MLP neurons of a small language model. Each row is named by its layer, matrix (up: input weights; down: output weights) and neuron, and shows model dimensions 576-703. Each number is 128 + 24 x the weight over its row's rms, rounded and kept within 0 to 255. Numbers have three digits each.
A block is one neuron, or neurons of one layer that tend to fire together. Before each block is what it responds to, as a language model described it from the Wikipedia text at the highest values.

Responds to: Mid-word continuation fragments. Second word pieces that continue a split word, strongest on "ok" after "ro" (rook's graph, rookie), also spokesman, Kickers, and closing quotes ending song titles in tables and lists.
L5.up765:080111158112141133148137155131138179103147174135115159127109135140130094138105083164147105115115139143145157116098152154128093147111140091097134112129125106110164129149144134175136112109153157106148140158083111134147124099177131148113134129116122116083159098119119137160155150117148091178133154133124120152123146133120194154160124098070136185119138152126088090157112150124110098123144
L5.down765:172125112118128138123113113107124133107137178098116112132135165157133172102107146132143116133135158097127061149136151123152099119105150100148158149121143147141103149117144095121097093153089121143076127129120155124144136151119107157178136174145115120104157105106135102116117141085133139159112144152144145098107078113117099145141102127099125122122153138119148140177162147117118107093104
L5.up1108:127088142111144113065126151090126149099114141082103168141122103118122146122105138133120160147115155167144123135130127136113112143097117139137146100146102128161122121095108121178112115106146124175089084127154131150140131114108147151106147115132125153126077183152145103149091176095111134076165147092129124093137155145090102106115167114099147109146148108117089137130114158100159137084130
L5.down1108:147100129084115153124124140145113126100136140138135128072124124115130082136158092165152082158127085142141147120120159138119109146151144132136125118146154115119180154151109135101125118117102180152143118146145187126166159107093101098146102115124107120151141123125143144133089134126108155116126101133115137117138164149150129144157151085183158152149162151136129104111091131141127083115145
L5.up1304:124094167174154119130148103155169113146123104124130087099118115106169155115080145144151110153114125097102133098143173158131166101131150156110160130126127119136139088134127142146105127112165114124141136108104150153149086111113171093137147085110136096119166113141106129104069157135145103108111168140144093118110133107128112113145141110124121130151116125146139109108082156127145116102120
L5.down1304:174091103130178121104136142134155141184119173134115144120128140066131157140129189174098153120123153115131114111144075110129144120170123083138165155160161116123115064148176152132116150109091117128116147121089117109123148141123148085120133109095115126104170141125170150117131160139081081117116122073127087119182127139096093114125151121126114143150102138084133091113105102096151127137110
L5.up2706:146109097119119108142138106157105113150131074084102138133097082105108130098152122156145120095105123124101154133140134137131142122118115162080065162113099079150095133115154139107159116145159154132148169151149108135187076086110121104140150116118114130128084160138134100124083135119183147081122147100111142162121120131117121090145137114141134122077098099109149092098147155108152102118096
L5.down2706:117127113102127087084129123130114129112137137174105153153129094095094110100122150113127150144213170101097140094074127151104111132165127152154103149151152128110139133139124138170138132126102120098140106132119148154169107110116140176107132137134135153104089134103122123144086115135086162134151161116096144148107116090186122103128144133146098100121112124158152097123132112158162148101133

Responds to: Determiner after verb. Fires on "the" and similar determiners (all, this, of the) directly after a verb or preposition, as in "set the", "turned down the", "based on the".
L5.up71:122148109150121102134158153101115129138127117143141123131157136146094147132106153100119100135129132130132135098082171115101102121163103117140119147179113147143156107102159179156145133124146185134146113144143120125101106152156126150129109117136117147147142102140157117126100134120155137143169075085138095105116107191145185138087166112105138133091108150096144122117137160135148132146147
L5.down71:145105135105091149128114103137123141112115127069111143086101117102131136126144120141164132129095126129106142139100151130122077143086130104123128132127139075147133086152182142138126143096122129177129093148110138098108125109148115113106144118138140109123103157141160147140134084105150127158138123118146178105129131135167086142131100154116092110086130151120083150136099100122100135083100
L5.up459:147149067104155135170112133107138144149174104160175129105131128113166146116145150128135121161114122128134129153113118158152140113086096144101116127119114144086120125130144137123089103152104082125128112133128113099097134093099112158163121112087175116117143104117140111103132169146128119076079122134139109150186158139121099149121128160151085128139134151109144121142115172114151177108169
L5.down459:131179109132165147146154158119128136148143096116130121138118140123135122111148111142129156093143164129117122125135111160109149149114123138122124110125133138114136124136136155153118089137107119108182099147134111134131149157158142147140112094148147123146181122128149135135154117173158107142115136106116140085112142152131097127139145117085114138123145131121170100191113165152127081101159
L5.up695:118132100081139122104165157117119108123116131110119125128150160099090135115139118136149131156098178177117158127088084097180116123110104115125054109088130162141150140157125136112113143119078142132147112153133105195100147156092121098116145072110125107124173125090147095073105148138141144098123127158109160130162164154122168122082101171154092104127110074104106122157092147127153108139145
L5.down695:204131128116131162092126138121081068118142139093098122131134166150112133143100131113118102104104161132102165132139163125131103118104126128149093170052125124099138153126099139111147112123104161125106123117142158093118141168129157134153142152131128108157125117123145090111093111109158180116143100149156083114113074124099129144124123142134113106105147126127165119153100127125165140117133
L5.up2606:111135112142112122153132105131111156130108102144104130087157154066144092143143086097109131100096136102146135107099130084095108137119098154125112109130143148135172097091120129133115164153129158157176176147105124106146134117071076153127143139160141107145169155160109169156144146129123151086093132071093134139130148133135131118105119140133097077124108138102108131135122144157144122140123
L5.down2606:187139086102103101135089148123138084097106129101159157086145141092127151140156104100103135111104112082166150169147159080128141112072102117120119157066116118189120100089133129130120155100152185097115129100111148153119112116118144108119109134149145133118077139153182182121132171126140105101143145125109166120145136096154123153108125143113151108140128137086127119104099091125133133136127

Responds to: Word-piece f/v fragments. Word-start or mid-word pieces containing f or v that begin a longer word, such as Inf(o), inf(ighting), sur-f, Sal-v-ador, (f)eaturing, (v)s.
L2.up547:097152116130116117149114167121146120138147170156106124123091118126159123149140111131124139147100123151104122127127129135147125170119162113155142131103129116150146138172066135160108167143125124110128148157130125128135120182105131109128118132117139125157126134130074132113179103153116188103087114144145154152175126144129112162161107085122138160120148131135082101124134147120126136102125
L2.down547:104178124113134124105087181100097126164106134135115113133115117129129135136129096135096126155103135110126172093120145123142114138121191099153144145116123098143185152117108143149182179163108144138128125132110080158142107176134162121146125116115139122135123115127104115137136094151099155107069122124143131115146118126100137180157103088141114121117144124136121086126151137111100137156147

Responds to: Word-start fragment after bracket. First one- or two-letter piece of a split lowercase word, mostly right after an opening parenthesis or quote: (r|ivalry), "r|oughed", (m|usician).
L3.up298:150154081119182150121163170142173166103112130197143178085118163138177153102119136141132135189149151075128139109121101120118112127179157145117148134162153129105131151125109135131122133130143095150155099117132117125124161084146123126110125112150081112168157157144084107128148160168082155143141171095113072148121129159143149129103135107166121139111146124128106127128141114130153100140085
L3.down298:118139071137162127155118163086185107145125082168117146132139162146161115146091159134116136119130130119113148101133096170148136115116145122094107173122125152142168148138162149126128119150135171081123091111167111118152115120156129095146102075108120099135121120134190132163081146083125126089144122131117106092110140134145131178127151121129180156108152137116108114147104125149142101100165
L3.up691:148164165131080133177154149076136110084117127130128111112094139114120091111131144128116129105172146106104123136100124115100143118180171097088119118120132135176139067138153142133135141110108120098094071084112129108137109145147111137149110057158168109061105134170101137115126092095146130132136141122114116106137154129153116107126129115109137132149143147149142168119106169140121162124111
L3.down691:157180126087133112151116160133161112125109100133119094133137148115121141135128123088098084097138127100117101125162129119119114133157136142148111135145124149138158102138147144139148092118161112107125114120136125132137107127154175154201168117138164109073144120140135122146114128133086124128142131142080145098135161149128096174146079084099145128147136155128133194171124165134133155144107
L3.up2046:170135091158131169123140138157105124152153102152125143124134159135138160133099115125171126102092118138147121104132122073112111119132126173108167118162145157148122135118112096121086129145106149150130135136102117139150121148121098133090107155143132118134152151116146105095126152132158150149122131132137137155107111143132159124145137064087122172123100125140128135114152095155144119192125
L3.down2046:149115131102108166173149142201148132163146106132154117124093115142094110094117140123177145112111143130129105100133132112125134148143143127105130071090163107146123166136119147184085107164146183102119141148115137153105149121148112105135123136151190129101140121106161133128154158096145128167088123131148118142124094196119120112118119080150127151125143138167128093130151131154165082147098
L3.up2523:124138125137147129128156103142097108152109127149145118120070105129180166136093115131139161105099143124121191120094126142096189105094155136113156121125158118143125115139144179126147143117142147136147145086089120126137122136116121158125121133150132130161135143094096122092159104145157159132120134139119169173093100148109148125130148109152142135155122117117134122148113146150147114149155
L3.down2523:147128138107194108164124108186179093154081076125120152133128153151114139115128141121084156135160151131132129154099146120149126144104137101163105140122143096161083165127121133135150141127197096096156139117134125122137099123136078128115119130133129130113107097134152150120150107150148112139135106115129137054125111111133136101126133138106118115146123151137119099128118129110120103130125

Responds to: Mid-word o/k fragments. Short word-internal pieces like ok, o, k, ton inside split names and foreign or rare words, e.g. Y-ok-o, Rokkor, Charl-ton, Abhishe-k.
L2.up150:127079076156170049100119143120147110153169104149114143132167140153152102131134158127158131106129142102111125175121096118119096125155120138146154154129107147156107106122122103117145101115130106140117157141138128145105101080180132123126091140111116119100160112144111115125146139097146110106135141130125154127132127145146177111118175108097121156118117095113169160128124122135134128136106
L2.down150:120152103141157084154127129133141125117142127157132150153143129149143121153104154137145134163140125124116114152139124109139139115127098142124103130134134115162116162116098111119153122190157124158118137118149110110141103117147120108130110129140152098066137106118139146119131130087167130124123130133189135108114139149128153125102140137135116167102101103125156121122135171128112143127126

Responds to: Measurement unit separators. Unit-plus-parenthesis, slash and coordinate-symbol tokens right after numbers in infoboxes and tables, such as 634 m (, 7th / 1st, 31.0″N.
L2.up2823:126172087086103160112129135096123099130123117141140107108165141140143137140165113108108114124114118120094142167146138112103136137113147102136105118174176154106108115093174109123089131151110097101118161162146130149176093130125107166117175107066179146118103107139119119149144123143139147173135143136113142116127152158135090130130112178144102165158134146097093127092087118136138165099166
L2.down2823:142149141069100128137123115113184129120170056136118125082121078093142127134176095117135145096139095112133106122134109148097144162085139162096128116143112162136104151139167086097110152115109140114129109164109106164141113124139136163111109132134131135113134084132164121112156168080142141135154158150131137132109154125140079106106177145124130128143143126090165134142110135097126124137149

Responds to: Determiners after prepositions. Mostly the or his following spatial prepositions (around the, across the, along the, near his), plus mid-word fragments such as tt and utt in https, Stuttgart, shutting.
L2.up2387:091135097117141128108108124098104099157121125132105092153091106156128105096187151164119140080154142110122151141142169099106137104098159113156122165119132121134102103144101089161109076122113129097131124139126118114146128094099113133104150115147164127144111148149108135099108143107137136116084133122105147146150173150162127159123127156141134140130110140155148130120130098105204117123094
L2.down2387:123108101118109169080101125151103109117110099152115097089152108138177107123152148144112138096144121125130160097128161148070142099097161112152084182160114140175123131162122141142130142134084123150096122108132088114068127087094136136086134119150176111160105124150104146116114164102124142068106118130131137138118113104128116144098132132157158129097108104125129129145103119110202114095117

Responds to: Determiner after transitive verb. Determiners and possessives that open the direct object right after a transitive verb, e.g. acquired the, expressed his, filed a.
L3.up1795:112117114147143119148116185139112131104123098124130103137128100114091091123130147119114085104128120147144089172102150088114116114129116131114116145127156115158126173117081119114100130104116170144118122112165091083129134145135163159126132096153129113138143117147160145169163120110109136103108104103115112122147148099148154124121155140156116114144103179152129129138148136125163119118091
L3.down1795:109109116116156167140119108068156148128139125100088159150099157092120155148132114082136124125144136147170128128162134121135136142105144120144166155134145115110128118115131173091118102120146189154108136093119141115078167129133169144161090102176119118125074138139154113097111127138147129153140135108108161096096107125139149143093116094166156074121102092118097126128144133139127078134104
L3.up2084:142107142103154116098151103128124164150120125089120106147162149090115140134141140164139122119091144141140110163099145146109098123116122142159148108131139132134180159115079102100124169154106145132166123120123132136133110139105077127136120159130119105135107111122120151100164162109123143119157125090159143105136123119157141170143135158149138089085148160180119148129170117124126113115136
L3.down2084:148139097119137124108129119130154103119100116091148144128093133050157109105100149138144112058139163132143133149123195124076140113091132109148147132130137115084125113109103137126148134079136145161095156117097099128130087122135139142104137134117141127145154123124149141122151169089128169096125114131118139119146115178110135133107099167124129089171104171128120136127116127107151140090129
L3.up2632:132143165151142142123130116125160143117136133112113126076151146089124110129125176150135152128134141119122140094125097106109079091131141125153131133106111137153160128135116160148103142142105133151176126118119094162152082168147116143121093139148155099139174136106099188079131122136159157140154109117156106131161177132119094162120103126149139161096131129166103162149113119137138131109160
L3.down2632:129138139118139147159163146156182123133136117143121145117137177116103136093155134091190126083127104132165146111142096179100087111135124128106136174082148143151146128144147131119172152121098127121130132125153124113101194123134144144114140100093133183124112155173148130089099115122158149113126096144126121117118146085113153180128158167121132098123104111105119107138138125084109111104120
L3.up2925:145151134144129149126158155108107114136073155139137120147106060089116139111118134146151129086088138146139162148139105119120116122134119121132144149188141133125181132163120136130141171146095087119119121139127138151151136134173119154169139115114133119130098153128118132087119150121175136140159106144072145136146124155105140115114112132164070133140117111137132141114137116149143090077168
L3.down2925:138111111098127121133148161138147071153145143075122116121137101114096126128156131108137162079135068173113134097052200141100135124128121119164135129152138138097146102153155102128107151145116146091100114095148113135112135132151127161119128114103149110152096133120085151116132092077152125151136128179126153167145128071183166135109107144125109078152120106133081152151116117122160129115092

Responds to: Section heading closers. Closing == or === markers that end Wikipedia section headings such as ==Schedule==, ==Awards==, ===Energy===, plus a few stray word pieces like controvers.
L3.up404:215136135116109124087070150116129151149115159139106137109131112110085119176156183093129115120156128097101129128088098140111088104160131157100141128116117135143134186138115111150133067128122115117160117125125166127095139137094160131087132147151091133156156085092107116080090137182139141126143153110146092110153158163100118120102138114170151145130130126128137125113124132159095133128115
L3.down404:131140116085163106120111109141141182165127141130127132105157102099108147121124150143073130157106146085138145139096079139181087114138103159123104170094093108133136150104141155092128127153125120094118098113121089126091142150142151128170067119138138134090141153120140121091152133123156157120132149130128127128154098103095111070118148148153134138131126111145144094072119109134123143142121
L3.up1226:138078138126130099147139168157144123120130084133107162102118129125124154123128132105109151107137130111134098132128112130098149156164122091098106174142115093166126136120121130059142097137096077125168132133152149142129124154136093132095127142123124150105135119155108101079116121130157063141131154156160148134115150118132128133156150130160131141073134059086154149097088126139140074124143
L3.down1226:162145123095164157132134129126097130116127115166138094161123084123093117127139141142108086095140101157157116178132122146106120124134130163149125140129144127121090145165115113129145090141155109097073122108096145128152138127106150118097071113100163156110095133141118126120099104098152110087156089143124165132078076130138126133121117144098120123108162117097122091144109147130115121107137
L3.up1524:121140139130101105125135086130134150093099138173161167145106141137118167177138154114156147167102152121155144123074080112098106121114135179092145086145110107108136114122134139159169135167128141157119114111103108113169138167150141090140119122094104108156113105118159135116152125180092116129176143131168121160124122161143175141116155094137096159162152087132122128183077122136115159145127
L3.down1524:199113155155154122131113096148151162121116146110108152118086072064156143119142165158109115142132132128115097102096108112148126140151148122107118160132140112113092152135098111128147141146149139116138164126084163120111155134100177138164137130152110153128124128109144083147189110159190097129141143139103133115115135107111122119152167118110136123106151107122126144116094142146141165169125
L3.up1693:171105146146152130112108111144119137098102118131129138137173132076122119131194167131127173123112115139163129095130137132108106078134125137121116167157092132130100107142143154119153103126133144126149139105092113122152149106149100109107116111118147123161137105143104092135170133125139122095156156141150118156126148154114140140124122127107117140154135127108097113108104128137149160074115
L3.down1693:157120143106108130139143116133088160119138135133096150130173096087125137122120125142138127134097099106142057117078082145152128141175140164143111121111134139101140107167128128130106122159121095116153141142176166150150186114131129098095124160116096101156123144147133151159111149118153138136196126105102111156119100137125149061109093121112104140137148064146166125119166128155119201115107

Responds to: Closing quotation marks. Closing quotation marks after quoted titles or speech, especially song titles in track lists before a parenthetical credit ("Losing Myself" (featuring...)); weaker on "was released", "took place".
L3.up55:088081113116176120115079148130145114119145143067130140116120129128150121118102104153147146135123111113149110112127112156099099157189109094107098150121103130117168120114156092124187140097159127105113102143136154115120118112104123130129148123177132141102155098129105111127164135103116136117142141113122161156094155123122133108116163128123087128129096115127102129135163114112141101140126
L3.down55:136075120093162142208114124115145117100093132098159128128123137152086131131156144149158160128156143102142138123083170132131142147159085142152163107114149123141167073133116140112112142175115123116106152144150124136103175123103154132134102136139115096117084132154105098113111105122126152105099149149101107102106123098093108103150149167133138166153107116131092144142124094079094131149105
L3.up375:126089148153145119136101166161089172157151136114152162132133143105159128137136123142154150100124122119135110123101122126115069108101114097148115119175091125153149129140126099121176146145089128150118134113136174102117140111093129095131147154090117109105154114139146126131136141102143135142202124116119120140082163120144123107132092109119130139131103130143092131154126191093112135135121
L3.down375:107077134122188137167091121154159188151135125110128180136160166131164152143115100134160135134129131195146135131125139127132113171125119102146141128122108127161141144142159110133148149153095137127111105165143166138079135100142160125113153152148169103123144063143152123154130145118158110119155147160117129134107133098123142101147150167097125134113105132114114176123116150131132121159175
L3.up1393:134133099122122151135149135154164149118114136127119098150135162128134098148128112111177149146169164111160131132108146101103130161151128087122123100151144114141153097113125117122145105129143134140121137149083126169119098142144148112150132081125135120122123121090094166091151119139131113144129143171139165122134104102135120126133096151128122160145145107132144106139084160090132101094122
L3.down1393:113102137140179144135130124125161175128094147140126113099148136078152121112087134147137133173122136148154113177140163117161148122119147128160128157158135099115183102120135169128142113106133098120107129125105190144155111131140104090131126143144129139092119119109132140094156119074175149139088094180165138154111164132091126118158135165127128109135135124109157095136116121101120098103107
L3.up2886:068092128133145136129153132099143156152143096122153132134071112104131106104181122138137183121159154102166136154135090110109101164138134154116159140189143144185112112121131137072118118084110128129134136140108144123104151124116127153146151125108171104131162124134109152130118115138146152168063145171130140171070141142106127093120105159139131110103117173110145129116095141119140101134121
L3.down2886:081106137140138127109146148133115129104079137165122144157127159105071136091160149192180143132130118108126111141146078131107148180082138134068121126161123126137147129151140158124147110124133128139145168102131173120120128131083113128097114182095158093181142113115121113130147154128165178133164153147099121129093106154135119128128108110144115119119111145096103107152100130117132133134129

Responds to: Paragraph-break double newline. The double line break after a sentence-final period in Wikipedia articles, ending a paragraph before new text or a ==Section== heading.
L2.up1742:103143106150135110104124120108120140124136196137150124143121158103133151120190138167081116164153120180122168125177102135120075119121140118134096166163123162111135117153118085182123138139164156103133139126080110134113151136130115148142137114094161190134136134130096140119130116145143136129121120149108110144121125154130110096109144159114134107122162157127121126151112148105117148107145
L2.down1742:147138139156125129108119117154095151084122150129106099097147150158149149179093084141146140120122132147121088166158165118099133139119149150151149159086138108121108152140128131146125123152144152165177103163115141096094110139173154124135150131074137178206137121122183160163132146148112141112131135100105087143126093144122083122105123122127120123117091122160115116084132092129163139161119

Responds to: Paragraph and section breaks. Fires on paragraph breaks after a finished sentence or a colon, especially before a list, table, code block or "==" heading. It also fires on closing "==" of headings and on sentence-final periods.
L5.up195:104151121211093136147144147085131101153118126135132114133117094097115129118187154122120108136101167147127129102164121100117109135146156127154168174124128141138125074128160117159126082146143091107113122189077115117128162146151125148116094120134131142142167128095130140138128093156137147108123156117111130114090129115133139156108191145115124136129121122149101103108127112137108092149147
L5.down195:131110163130150163147153129149154106105138140118118171156111101189165135169108121135127139153125113127111101159155127149086150113165166112115155161110136102120073067170094111140126150052154151120134086161126126093112079121171179133156150145074124138133136138093130148118123150148095173132161149139091154133143131131160160166094162099121135119105149113112108146157169102089088158091134
L5.up648:097085111167157133144152192119075144151161097175127145134101130159080111103144110157148197124135140151131112150135150120126121131101128107089122118144100105128133101111137112113106073144115117119111113097095101159143160077162102150102112134116139118109148082122092120191169118124131110114165156146105139153112105129101121122140118178170126107155164148072134120126150089099131127149129
L5.down648:096119115129182155110142169125116151103143138134128135129140126158087111136155102147106147144142099154120140127169088111123116161131136126144103120112150111122101074134168122109129151143135157124117156128122105145142134137139093136127136144135166125092096103123116195146161120139139098131152140144120104146086106157125120163105119148168151117143168126101134127122124109115135139136131
L5.up2205:113158120089122121164129145097100132113116139104137109161125153141130118143156160115097166179120110113173135124157125118158071115124137123096104169135129152129170129112159138145127122142129121144153086148126127123115165113152131153116155151120092135121105115139121179118157135115129166099157150137080124153087144148110108130139116165132084101127110162139126111135139130125124098144092
L5.down2205:104120157103131131140119088151135115165112130104105170138137130163139154136096122128133144122133103132131088156155158148127113124115123125136145123087131100174129141175136101172153129119128104150107128145097175119087142124151157109173096158085103177136140139143132129128085153153123126130130143125142154145114090101157178160145094129159126104107114136136098117129119121085134156150155
L5.up2315:191131086117158130100095121145154137142110076111108118134093126119114124104089136126131195127114140130129130127158159136140133058183142130123141145173118108108166106114157099153158124110083125125160082092198141088107103156152125102140157134129123113115140129133137144080136145133148130132137074142144103158133118137149168132145176139146099153122120146127113137094125104106123129136114
L5.down2315:124098147117173105145155080156135119113104134100077148126103176128109142122125113148104134177145147128136135136159171162135137120120123124142140145092112166111140114132190103135116137149092122106129112123172114100115094130138143130146127128107160146084097134159090111139102100101149126118108099128105131095120071092167111128115135065107127153102146095114133139167113109097119088107094

Responds to: Mid-word fragment tokens. Short word-piece fragments inside words split into several tokens, often right after an initial capital such as P, as in P-f-ister, P-ant-her, T-r-ashmouth.
L5.up1110:114119146124088101145105160115084146138109149092144130166147126139099177134088123115145106126104137133147113176102110117079132073166140090165120126129143143116138162162104090151142143126181094182113117084137131150129130153146144139159125107143130146109100098143100074141145096128110132153114121093107177128112141140163126134134127108132095150146146149147148176122118156133146162098127
L5.down1110:108145176114137123085157127137124122146120167125109148180125091101124166131136114114133129112139114143128095095156067154103134120135132115151092162082159153131140131143095142096131150109169124108136081090131132139148176134143098139132150103181178113122098128141097075178146136106095112149108125123182115132132097178144133135144096138128141152110125124117090115117154145120130127180104
L5.up1420:107152181111141167146068121115161112128124137126144119125146168164119151161094138108116160169130119120138147122134131120118171143138111156132144090174150151140144115132086122099144132128178117121102125160111096119098122162138121110122109178126091167136132153147131129131148097082120152113142099124135118143108095100097120075118156100130107143139092140090152124146143130155138132141164
L5.down1420:095119152084114180107101109137123078102071153125093101116168114137107089135113096124108137149146131125131175111139102134123136130139106113148197158131151163179182093156133142143110111133118137127151113108137154112110091124132157085124143172148093115137131141185134136108179156121151152131145137110091135100147132177160164100146074113140136126111149122111146166094103117134125151114143
L5.up2114:104134125145156154103160129153104110173144134147113098177119139109126179130151149176112162154111140148093124150130138154106153108101120130047117112123127142157155153104103120106152147089123062152107154118135112164093090127130098118098121166132112149150113172121122102116120099110150109095170136102119112157150140110143099118122151155148118126122156135157155119111142146125100112122114
L5.down2114:108136140145122136120135124127116117083126148135109100166102123084192125116118132104139115133092134128135126132138099108145119129120166138162117119147185147092089142123104087096112112115112146191157116151121085131149120122139121135152142135160123129164133128132143132133164159125157149126121126113105173155119165117144145110143165164121103145154145165101089129119097124127178146146124
L5.up2411:120158134083138146137156135115095135132102163156113152139149148154145129116161132114137154141097134090145156067127120105126149142133116147117164105152103100126173136134119130134105103184136145114124137117144131123106094135119112116143143187138118138113114118165107114152138115175129145131130128120076132154150117162127160148156095087120152119143120124122169099145103132167127150142120
L5.down2411:092120148125104144142133115130117158141088145110143135154129133155107130100132088134067144140087109145140118119141124099122128176116140134147111117121146182114151136170145111099132124146155148098150136153153144101086111173076121156112129171132120120143132146129114173139100171134112108116118117103134144108132106136099118117160128100078146140102119130110166154169130170167156100191113